{"n_layer": 9, "d_model": 256, "n_head": 2, "n_kv_head": 2, "head_dim": 128, "d_mlp": 1024, "vocab_size": 8192, "activation": "squared_relu", "norm": "rmsnorm", "norm_place": "pre", "norm_eps": 1e-05, "positions": "rope", "rope_base": 4430.0, "rope_fraction": 0.75, "qk_norm": true, "attn_scale": 0.127, "bias": "none", "tie_embeddings": false, "parallel_block": false, "extras": ["capped logits"], "init": "normal", "init_std_qkv": 0.0362, "init_std_o": 0.0, "init_std_up": 0.0362, "init_std_down": 0.0, "optimizer": "adamw", "lr": 0.00212, "beta1": 0.9, "beta2": 0.98, "weight_decay": 0.14, "lr_head": 0.00738, "grad_clip": 1.0, "warmup_steps": 253, "schedule": "wsd", "decay_fraction": 0.704, "decay_shape": "linear", "final_lr_fraction": 0.0, "batch_tokens": 65536, "seq_len": 1024, "doc_mask": false, "train_tokens": 326400000, "steps": 4981, "dataset": "wikipedia_en"}
MLP neurons of a small language model. Each row is named by its layer, matrix (up: input weights) and neuron, and shows model dimensions 128-255. Each number is 128 + 32 x the weight over its row's rms, rounded and kept within 0 to 255. Numbers have three digits each.
A block is one neuron, or neurons of one layer that tend to fire together. After each block is what it responds to, as a language model described it from the Wikipedia text at the highest values.

L4.up1:088112103130161109132125165084085156108184151090151148156129106129121139140143097136152100151083107108144156135225119144163107076141139122139050150156159094143112148136110127118116099125164125095124135113133073165132110144121204165146133176113160164118141127105139143108167064108117031141144055105112145143126111146057128120125151047140182136154163116103098147086131144136111073155136
L4.up38:134156127172132151147235121103187129145124148086115139168122145167102141105134108112131104121114129152134154130121150176140130142148112137113072108084119122134111147119136102127099085109171177154160157136063117134131141102111066139158153105104176073114092145108157095166118115130140084126104063134108094152131107122120150103123137070136120140168120176142180077072156134127067137198169
L4.up171:172093081128174123162146188095136191168148089069076148106081138121100103134136103114125109157135153141138154128129153106100157124129175174193172140140159140105081154119128216061164147099114117093115179092115194158092123137141147082127195163127168120110150132105151088151055139111156114116184159168123132111124147125146129123133106038188148129145149121131138129117137126139134151121185
L4.up192:100079090085069103142133101119166169143126183146135131159115151133099145097180101129123106141106127099109112079148173120140124111125120132154087160172121112173081119053122115108095063105083148146135147087059140133067137107138143151155176185118093101137102157111152163089093087092099089167112147085086083125118074127073111164068101085148160113070161131100115086087141136116122121101173
L4.up328:103101073119128164134100140151170142153120134099096115150099145137084109143080163130088136105163075116146206147107125112108099064194130170136144102132097090119129155103174145102042154153107132124164114106102184145091147104141126134161145162173073136127130150089095120118078126090149127075112124098171064168102126122110094129138061153144208151127150095180091115108078113107123137164226
L4.up347:095108104125092142134132147030174102162148152118147136121120114120133136079078112121096163103159068141161183123111140142120142092151162133116112143174100063097142085099165101115119136107154090128165124093128078107136142098115153148120067164153109117146112129121133148119111124129139071086123106184130079111083102145119111093159101097114164091133140121135121060093170163162151111155085
L4.up380:082138060108110147155185199095202129160122179127090179113102180118060128133143134137100110166185090108181173104121159145117151097152150125169090128133108091116079164096128131101123104187153109186129161153110134163098153071116169097141180153107124112140133162103172094127140118162198105130110114160159125180091115129073087124107105091118170107102126067095109111053129119093116103112142
L4.up436:125123085121104114133116134085192140095162125091125123083090115139087134089153061117102114092152098146042116141128140110144154114099142107179087113110161110119110132111128105079111121097105169146115131104122128121134151136119122122186162138100137079117129112134099182117093080119160063165125128043151105106167074099138115176091133160077117097088173152141100130133137130109111125112114
L4.up459:058068052122166171109165125061157144117140140076103159160121094108166138184128119049166121152139175128126139118152147137111117111109158106159104125194134091194153175106120124107133130108118118124120119057100165146081157095115142103119113164146166156148128103094082110171208043123146142118111117150145157174125122131089124074126086156208137093163138155143117104144147133140070097157130
L4.up639:151153134143125107140172120054190120149084129186150085139102104102065156087165149203098096158107086154132131101144141106145131121138106131162145111156126098057113104096136062173119124074123111159127086138084132144143144131119166168138133178140122116093135162179163193118071146145138098169173120136134107130148148072069121090112188168094116099113091136123162124090139117101070120135102
L4.up651:087074140116161108145169155079158094150083135108168080188135126122111076097144157126129182067125158119116127125171126092153151110098167080131167133166107063155111119074141064092149115113100138131130108138117062164130165131128207158137124119125111138151152157125134090123142133068068105182161103117101181115117154126019144089095135140115167073158128161123154125135111120180092149163151
L4.up679:095107145131111150158199128174186186120098123055114099128067116138103142110138085082152127171088161188131164125143087129150142093150117086116069107087106125115117157084165135135071101137129145107142151105091086149184128155148094131172207168114129095141109119104134152108072098106138082142099129124151053154107101116113073090135158082165158141165171112122138109121146149117096110149161
L4.up750:125147125138130170146161083092117065113062160171097138144099161142127099113134193079133165159175139110156135114109108162162135102130167173120128098193151096161164159077129151112077135145151160099126128047187162157113112113129146059136085074164119087114106162119130120179178123126164105126104141174109115126147104148073109104106123167106152091139072096093158044159155140142095132116161
L4.up759:118144155129090073107186169130109127102144167087134118147121103135132133114113132153006148114121138111125105150191100124164109121128166108182135127176089080136107142113145069107124074070152073156124152107102084141156097175120151201117179193095109114165101125109154101167115129129114036160107137125096095076140156113137141139139121101138124149131103076096118171116144121103097255126093
L4.up760:097135119117103146131128119041152134107127161124102133129124119131091139099101113159144138142145072145167127090144156124119132084106088166146120145190116083136099109120142126088121122099145118112112145098120143133129079110112142060143133098097115167148114121145122161178121135133148137166125104140180110130162165137058090069102143148159157102155129138076125023063189125138111171173151
L4.up843:119127077124124154047164140159176139124139099151123065125101150106050111178108090110133188158138078149188153143082094145173079133182160171141150144149143136155156152092129101172141093146096126131150178124190097116104091114151156187150135128098112092184144115168155124136156024131101119101105149148100099182080132136039109131115110107063124112080116134115142126132115115154113121132110
Responds to: Verb/adjective complement prepositions

L5.up426:128160115095112118170134190078080174130161135030091065150141072157128077105118145118103194130111173169154144121104114100107127137165169143148053100128172125096122184084155107117123111119122121106150141090134147159203116086175138118152159066087145125104084100125153141148112146144157113127111127107126092138142134088009174071106111130111129123109183096091118083140103114099147140098131
Responds to: Word-initial fragments

L4.up23:120082113115138097121152133106109126172130115091126173173173169168060143119111134093140154102100137126164142105119133091142155139097178098182079134129149094065068123149179105108119171098108132114138111136070149085105169088111092154099178158041189138142115099077056131149098053120107105110204134169143105147162102121104138132110145075157103107071175176114080137124061152083124159097106
L4.up24:132069106156167143140083092091114148108133117114144109100102093124078106126082148151170168130069214128184119138179156078082145104182134113168139131114131170169125150174147097089125139097134118060139074114086151143167094150178149089078128149041133156141166153130135133143191137083135102118117124127098091137166175091084137045134173147153201094074159143119122107138130161082114085132156
L4.up52:109104118123131125119103111090115133115146113071156125185102160193041125093127122082147178147088106161139113105118130176051138138150163071224092116174121140086109180106178142125097103137111084066137139131108086136114114087160111149099106158077132069177155128110099096159078114134137053145156141128091101126104158160099149113095160138174141114070138144112165165143148147097103140096093
L4.up72:137147094060084140139093149131050116132151129044060094105119131191103128196179119094103185141123143138141092136141134194124156121132154213171105120243137129145131158157174073160073127145107149113177102160129137119109105061144111127096148100125150119109146090111147094112133152130178116139159154174124118069116139117052156112127093121128096063120147131137199143120165127105101131137190
L4.up76:129090120158077200169144154085127156117127081100112070187143103139086107180121104103130145136088111134138106125110099166150144137145154166181152131127148119084158138130160067150095057145118103118146065107092090124156140143126129203126108107066156075120164086088179137120111116194169059182079102091110092134149142082124108087148153130113134225031121108060106114121108152085109122139152
L4.up126:126129103105108136121116157074116156138126117068113130161143125116096100126137161122103129073114108148149111100120137167145125127177076126177091084131104130153121168117163139140081115121128127111103120169092134136090086167164180109219184118019184122085159094125123147107073141140142150125098137130178184160089142135132112073093090102126137050098125146115175138146093164139162131144136
L4.up326:158110166141115126153106213113155141108160115059092107145144085120082099115081090110063163142091073150172080151105116129127134157142116140162050021167155132105135151122147063162107142153155114105159125130105152166088140104114125180101121139142126143152102133059082124125202125122146143103121109140088072120120161135076125125103068118165126100160147125111194121094103159125118144139138
L4.up339:181146130121113039149143143149109119088142089096099098133132172138074109165116105119075139108122067186115115191157128163043134083122137125165185109148102155127166129121111167098141111130130105136141105151077134162156098118137096140174135144123123082163172106156143143140143097168073154102136128105135112143152150095081138092082116166156116107075200122116146122113120155115079149122147
L4.up376:135067105122106126129109150109110120132142120131117109177147092152186099112149109079147124162092153123118120118110150125131131159130193100181117113168158149127184141130168165114160102140142170061128175097154184134147109163173135164181119119127159113102103094101133125135125094165179052111128112113124115145099108167091136085139152085134136099085133136093121157107107141129078134140143
L4.up482:129152090131051085183169154128148145169152110076097063113168153150078115122094162027152135126124093128182132176152148126153125072143159116167073099151115162117152199097180124146118165140123178155207107159167113153114143170134146167111123139074239117089127159086164137103150119132199092183082148167117128150099088142191143104126136098110148070131123105134102120169139106141150112137117
L4.up622:170127073121053103094135146095117186132118157093122112130094116151092139122123051123156154107071143136153129156161123139080166155158160106151098093148112183103153131108134078127074160129138111091148093121107168146156091147123127124089151121111093116169115095105122126092157104093101106109067140187098125230090169119128175107062123116118156084077107120129150129116135176150125129103107
L4.up667:100153117084121170076106166094147155111117177089112099128151130124069132139097083103105212150108101078229136126183154101096127155196141137161099142140131147114076124108155095151123101135094146130172160111116144192140085123170135170178126129147149132143110102100169141102109072164113118117175160127158098151072163055037136123129150126147127144064188121119183115127139159108127123134117
L4.up728:082096134127190102118162148092109160163107076096156115154158120157060105196144102134155129114132165142190131125175124134141142142137178061164132066138132098154153203162147125104102123110145069120133049106076091115123106151158099140144135164050165113107155122150149140161145066103106118175105133143101134126179201095141147121067163112149146129085152156097144109150129141125131115146159
L4.up768:103106115149166146126124162132141172187129167085157109122047072149160135161133080123113174090111143138131111127128126099158183117079141101147153101099127146136153157140182088142120099126106151097131079103133206099157124105097104085109114120118205143120122083078117138112184084142190094098173139152080123126126153097117092122082124108102109123119186163114119128139130151101130136176087
L4.up772:145052089146162139114111136089183158129168076091127109129082095105120051158092105108103147148120177117157133155134132148096178118150151104145170135156146142112085169126121086091139152119137130083148119130130117196115135138174137248108118093102189130110129191103123175111121106112134050180131158112077153106152188175102107083105161153141107143113192158093121144140175169145112119157124
L4.up869:089105151112162134112119159121145091089154135078115070131086102158108110147166050131086156121105082142136107137098128091137184148109101092170104110145102160162147130112191149112105102129137119156150117148113129161126111059148101194157180184028175121066132085122132107161158099119084117180118138176120121136143152144142147137108101044085108061114124168123154145123093098093157140068180
Responds to: Word-initial subword fragments

L3.up769:100089120117141152112123166167133083154124109141154128126177178189117081084125119145098136093095158119135173140111162106140188120103182187152181100099118091075083108098130150114127113145118109131101176056156101094152221082162198142121100164139154124110144201081086142110180152115143103091202103111105092095149084110181123090162111099116172100110098132128089111043135158121153110135136
L3.up772:137112131115089124112139108107152141156128145160101129143139187137116114139133183072066141135084086154106141120144067118099192100127143094162097091155160155112114136115148114108110130074123124099163152112118116127085114100108184118121146188093131148119106170110115126115117084086116099082146115093146101186096100156110146117105051139160137044115181138108135085151155137154135100121108
L3.up936:047129134176135121143131200163123126132120085099144144174154170131140142072116110122144160098086147077138129097106128175143124125128149120115100103147254129145066129144135083109072094110118132115133135108132075113110129112170125147139152175115197127033128157106065107102159079117143127100144120167155140117115118131126091113118065110123118056114142122140114112126139149127130067147139
L3.up1003:106111138083137117116153119134072124138152087166156142180132107170102100087110065117119151105139143142130121103118134152085114160119173151128104119132097106185077181091186083128139000081125144079156071150141118141130150110191162136152105164043148171137180142141118064107140131085108144134107134151159149145097102128138181071144112034152158016065132137115186118193114167123119101096118
Responds to: Preposition "in"

L5.up251:139121121089093100095144119093117116092112175067138151109158133117140140127152123162125128097124127116115098159140102208098125116141129172157159123122113105181141138116123146090071070067163146106076125116042132156144107136169131144100104145119130109159130103070113135132124119125158118142100133150102118169163149136123110131103081089184131129126124068141129172142064114094100145108215
Responds to: Preposition "to" after phrases

L4.up73:195095150140218109105151110138145184131102213085094095163084071161131087049088100140140151118153145148129127157129126091131121137116105077108144123160117195111109072197157119102121098167171122081109203144066131173137146158163101166116139153129115118121135110160113082156171102164120069101135097098177100063108159101107118093162123154066101147197095093123138129084164089101136160124115
L4.up79:125166133163090081129134167133089142132110116142176067196164150165122150137128187175157149116126110112072101080134118146094105112134103184110146098093134191088150116101136128129108141143141116159161124080132059073106203126112149133093076115144114081141209214150162083166129067112127124118127142141156074144120065120098170135146091157165116094075101141131120097121152145136119167173114
L4.up80:083195138139188129115163154087160156089129107119187127190146181102119110166123131072053177102140145133135173139121133136107102181135180161149178164134132064150136114105142091137131152134184145089203128064216140102074123104105116150169158169145119137136156137137145128183137127135094081161124059130148102139123096116128179131127165107126104162126159106140127105154152125148037151075114
L4.up156:148130091124152161126145128140106212036081170141137101147099178166146104125167129105159101134131128146129178112154170107123077188102116108174137119109124131120156157162130119149124108164140112132171140103161116128082086136165063146125101157150131131094161140136126125132099122127206109091145125098128106153110145041144180154106109124118151131178114100114168150099152141160141176129179
L4.up315:128127054142169175160107116111083151126074147107128160170095107145117126089093150134108159130136164199142194143132124113115150106123175105136122111119145144166090143129133098112161084095131085070114146140114131117091126129140096114137173080105165147164142141146099025127153142130060140105150098138150096116080115180116123165085050116159136127126109128108150110129213129122044142065102
L4.up410:082110116134082110176128163172166103138127157159180122142177173169131077119119103082108138114116095127154175113111106182072140160200116128130111099136136130149072121167101122190127160123188120174153144110120155131107161112128110132120143107129111155053096154115130113181135081151079122142142045110138109160108150041149141138169103117144173136164116092158218151091181152145140134138133
L4.up416:076141122140145131173121174158106104100097075125220118157100134124127108153144176134157165119154040143114103134161141170094099137182139191126122139110137065129106136126142158154097090116109159141121118119133108140155152064156112115077142139141131090105159184117113094150136060119146088096112091099054098117151122112071145083072093063123148102172125133109185102112059138099078142192177
L4.up456:144142099153143121113180122098134188093120123139156112171117164151137126152138157108140209068146168176112148120163121146116130186116143151158110129115145134165080132119191152143120047134133114144093158099135159123159166089104110144052152132141153074170133172116135081157183077137114087135182132110146110136138156130124158154132109118106149078149135130097190113126119188087096146141142
L4.up476:142125090185188174163112176137123192082106174071103185140106120171087098200174119118115125137116117132176177094127131127158084103173123112121108114137146153128110177138122103141070069177156115135116155153117066120148099092111116145094148145060123091135149110164138054200113066144107064137043156104100065154118169122123091135142104141100103165120124154109120129177125152089077113126094
L4.up649:127136135157197148152133142173135181098096104127139136199131167162123115193130190132127151099151107135117173100154134090105080160165140127070130131154158134136098159179130113154112096131135148118141179156126138086106165071113116105083106150089122090161167153122083092234080145120141074098113080113078098111179182075075110140082062077171150107162148176111156089102126100108114201154174
L4.up714:166157089103177178150206118137155168084095137125074073156093148152139114212109115168071163112132092151176178121089086153134077155144147099154154138219156088108181127140077146098114107154138139123148161135185057118105119124179131167113134167118160111160130140156114107147124114138159096123131153064160100117149111120125143138189095137147079153079109124127106124101148124137151167086134
L4.up737:077127135126176099100151156182118131138174131114151151167120117158109103122101127125082163124099153170114132137096182173124183143182165140145122124164146141100144089112149085128166111183172115107146147146206150091120122160135144127110132148140107179059145096129118133157165086113071118114149125056090102109144130172112163098159144121130150128058098135187149200103181106096100162153142
L4.up789:096110147180062104147157107143168157070121102115149106147149143184112111145129121139135154134089098142133130102185133120088100155115112123144132160091173101139133109107116078168129123121187147158151115129047086126087164097126085154167106165152135182144114101153123127180088078138076055166145096088147118206090163156176144127104113107195112152164126098153140157112094173098108068140143
L4.up802:089147145169180126144149141139172155119136076095136119137088177172144074099174135147171152100132121151149095110155088176145124158151065173103195144128147100108156107108156115170095101121199114077136150139103109130156134181118151184139140136097087147178172172162132092109084080145127067070092125076093143125158165131156136106164125168139143187202153083180129105108074164072065157143136
L4.up906:087129131135115154177087140057092175133132118045121160128154165145140091169173087126077060178166199132178134104115139156149121108187131170115107157117162162068152105178128105152092116139177147115103157166080147115113119119126107113136142129132111174091150157136110058119107047136144130093118152070133122128098142112100136104097071146070107149189101150140119146090086164102063158113151
L4.up935:150096097123162170151147116146131109124090109077109152187093132177172087132136154158146195116105112143095099122166151135098126108182150131178126128087212133122176213183136131130106075121151096084110130142097066106096091119131141164108144097090142132130146118137153058150138100150113136134119112086075102152144140100128169092090109146104112178079141127111144150066136089077106162142198
Responds to: Last word of names

L3.up38:148134118048086094159216149082153164124117109089121112131130086173104178133117170122119197128129169173175141177125172147116135113130118131182084154116136133122112145087184119165148141123102143112112067141129114143156113125168122144147118147152136120149157157114122161100132113149097129101121153111103118091149136168157096113074165148122154118097174152126165180125084097142125140144096
L3.up510:128097104102100142097122126163176145141125134063136081092136096144097111121065114088161101111158085135168189111136125145134121078165085118164123137129168101057098142144162083129148127124097144160078131133106113094154100101189144209103096160132135092112159119077130169118096105123106163175106141159112070117175132100059082088061116127113139137077125137104142119069085098136145115137109
L3.up581:158085118149156080127155194097112097097154147071133141155111067197096098113134116103096189085079113178133151136148128157119151100215089132159131058139152161122117118144164080141114152103086120122131157117078158141119075134115136177105182127085149088159147128103129131128136109119111095058146119124133119123108142151099147112057100103138156092108160140127116115138135137157154146105130
L3.up592:144022133135178145143175151167140100137134153049096088129140071199149120157084116123139169195114104192165135213131125080145144119121128122161122070099155103110147149111152091104080061102124159086179094122141135172154114117126161095114141158144195108123145143117085122097169052122127129121118120167159083088115142138104119120087111129153140145100141144084161117123129174120123138134132
Responds to: Word-initial fragment tokens

L4.up61:131121132136138122145177169141210085139134184152122145199158110110122067084117148050137152143146167107155118105148134108072161145139126131154119106122148178084103111159134132089121152082129145138158130014099101117119158134103137079137114144138165121159120187086150062145142095108112123131160103109151132161117116150145129104124136073144137061168097137128176121058140142075132124171129
L4.up111:145163131147141150130158079109130109146100115101100114171082130159102124101178111170134110114122126113175067101056107177128109074135156133121094095159167114169195115130126162071124103061126138098128139135112183146094132104170180156127112192122164117116162144114123172101078133162147139137104142152161134096154092124123122094126133158106148124100140118080111144069080113087107142138156
L4.up145:137107110124137178101119134168120127114105125141175133167099150176137087108118087136165161119094154134142157149191119154090104090143143104129150145181115186187170130115131078094177107113143175103139113138143081117114144181180124153145139133039143179066174160121117123124130162111055098119158099106072117090108131118165204116136146043114114102102112113144220192179118106147126108165143
L4.up202:104101157091138164106136090129167124096128089116113149158138185127102087167112150129105153080117097148135091129092084148180197097188088115094123089211200136185120096125117123089102133138101113050213133076146143154137113119174182150156158151103140144158165134081131092123120130092103147079188128119140121111090083137094158096081086122149140074146195134133108182162184122155119134087097
L4.up293:136129159211124142058137158127152144126079162097165109153107115120074083146133083140091123178180087145156153221099138150183064123090112083127091115102145098174183118138132166081082106077137073116162154122150133086075117083129141175147103189116172145086118157116109116082120122134169145109100115157142106123148099105133096133180131090149164116147174096122141124132139112133103121110149
L4.up301:123125098134149191101130141082172154129088078107129117183093104139096117177158141136121104135147094195085119145162127138117138153149173168177144104110120101095125140106154092133163111104076178140093079088128134114188182124155121119078161166126205181159109081140089162110107132129155152134123057130129124081119145089131149092119115114145137135108166159108119055152116104103130127131218
L4.up354:153097141141123073102174163129161123109141087171133140165103131101131138099132112081138154043139141123101098121175153192089143102095132180116149075075139113136088101080118145111153084107115117106109122110169145122178155119143153128173140165103152151085111119079146058083138120176131111127085115159145091076146149108165138111158106116155115090105146133098136088168211180085078126163119
L4.up393:145144150115112151057168144156119093148073078126122106173088123121130066160139126115151108118069125111072131193110108108141152148139094123104106119097192097102153133104163119135148125147074129133153110097150189158156110108159116123162111105101179114174172136103099107070097089129138147083118136135166117164152069142136156084184124124076166095113159121093142170179175095173141124128132
L4.up450:137153103150113149104160128095102161093145108170146131196140138130128103108131138088109169173126171094131135117098096096093148151120147070153156093126139147103124147133166132065129105110105160129101058009171149117120157148154122144161050127077210120188148156080116104144157094084084138134117019119109112111097093129160111182139174132104158068146169125138155169113089103118091100140098
L4.up553:072114109118126162065168148094174148140111126161089158133175166113078087163172117110118138153145080110126171146143090139049078121172133102119105115152107125143199156142106088130088073094148157126156075120101081136111071111160141149194074159130133146118210162116088155110091115105129112104123143105114157110188131079109150065122100121144128103075126140085134095105127129140103141089146
L4.up731:152143150181155147091108145064199119140087114130112116135155108103138132128146141155133167093098134111121107112121099149158127145115075125188124132154122125132093074122187122105075146126092168060081143089107140136168113118153155132149113198109160124185161143133075145117057099130140116080115148165133054107142129095158142103163098084129103137124086157132107054077081140112108119157127
L4.up821:136171142203160102123158127076194109155108047141119092144125101099096118142142158133067141126086139124093167149094114127141124141136162110178181153122149142136114090087204143110099132087098124084133144089138133149164132123111171137112146173122138090144145127148087081115164062137150081170133103102096143141179151095158149097074147034134135142094123130087138125103117114134076151172119
L4.up838:129125132126105154063131173102127109108082089070077145131151064120139098172119131121159136080130118128099105171129080117146103169166178079149088075090141160169131148078162117131072095095129131164131091152085162134173112156119065233150131155075228083135078127100101115074139046175134144140139152184141154170132081096166128125172089102113120159092095130141141127160151121138083122117116
L4.up874:122096120108154143150129106127143110152107119153068119149148175141102054137081172133088174093143114137154113145074108173109133106117131132147150080176103115136171071128160057134136082096108121089120200167098165120130082101134185134123145120059107133164178153160129148093107142092116151065148106167170153114114118074162102111058091131156185055158136134082132113155134135144151119104138
L4.up886:155121082139152121114096125086164192159127168120105148150143091125120101173083116119094170114113176138120162133186144131185152152137165126151174157102163152135058128129173151087126132126120105048090119177128169153136096180166158116193124148065167140156188108120104064115158102140100150160207135122143147135182137127140146071129119012139128159141129171093133121085156119161092175157146
L4.up995:148096138133147124139105123090117099115121030122159138165097114160133096129076160090108100169088163136133123064089141109114158150071142111170128124169136142101091119162107141103088117145051136106202110124144173121175114058059107168133202122072172175146157138128131081120127099126154086137152123144146106149116086152152162085178113148074166035076106117081147116117161127167096103131068
Responds to: Preposition "in"

L3.up86:130069094027083103140178161159161106166103094096150117134160171106091127104100132130086118063083133115094151099213055095160099126136152143107112122196142132163141115150113066090116057112163110151111121103109071122149144201111136162180169169139149092132097124101130058115113173123052075138115110130085151099182149133107175116100131104172162094085117117169123181157201093141098213192119
L3.up101:117096088121133146159121121113179107112101077145103118104067179126056099157115159133194131074106110184159161137154142131115104157139129131169087135136135166150168167105169049134146107084072137135170118058094113152142136102126173181142125122117127116158135148162139090174120103129083118102127165076097177176141136118129130146095107089129192067122165088109108121161101150087104134165135
L3.up186:107121127112101096036140168181104114137111159122151173120136135135113110106136106073089129128097166051086141131164104071174151105111096127097149087107164043149138129123137133079149164160097152161126131137130113136070191134113194119095104057096135178142145097121115117140109092137097078130098121120076171102114135105182124157128143120131176116147113131164107103094166078155167157189106
L3.up721:128123076125139078134116143100137145159163136088176077121133113123076079162243145093136149117108127132144193091159119092111162115103158064139133120142210138116138133151163071121166092146132076165127131163087111112086120094105117154086107178102194122149122101098126073150102075105125030120105087174133099193117145138104133117164096104118105134092140153120120125129147113080078146080097
Responds to: Auxiliary and infinitive verbs

L5.up221:123121157136160123135134171181165181103139113127143118138159216135077079191127193125182177115148096047133142111104078103116117140124075205144144132128150135103132143158127105167100097099171115112145130089170157154112177062140113102051132115114097093125185121114169087126113101149079072123140124106083158073153122097140112162106100088132146123101084113102147123110102139180123147150135
Responds to: Proper-name completion tokens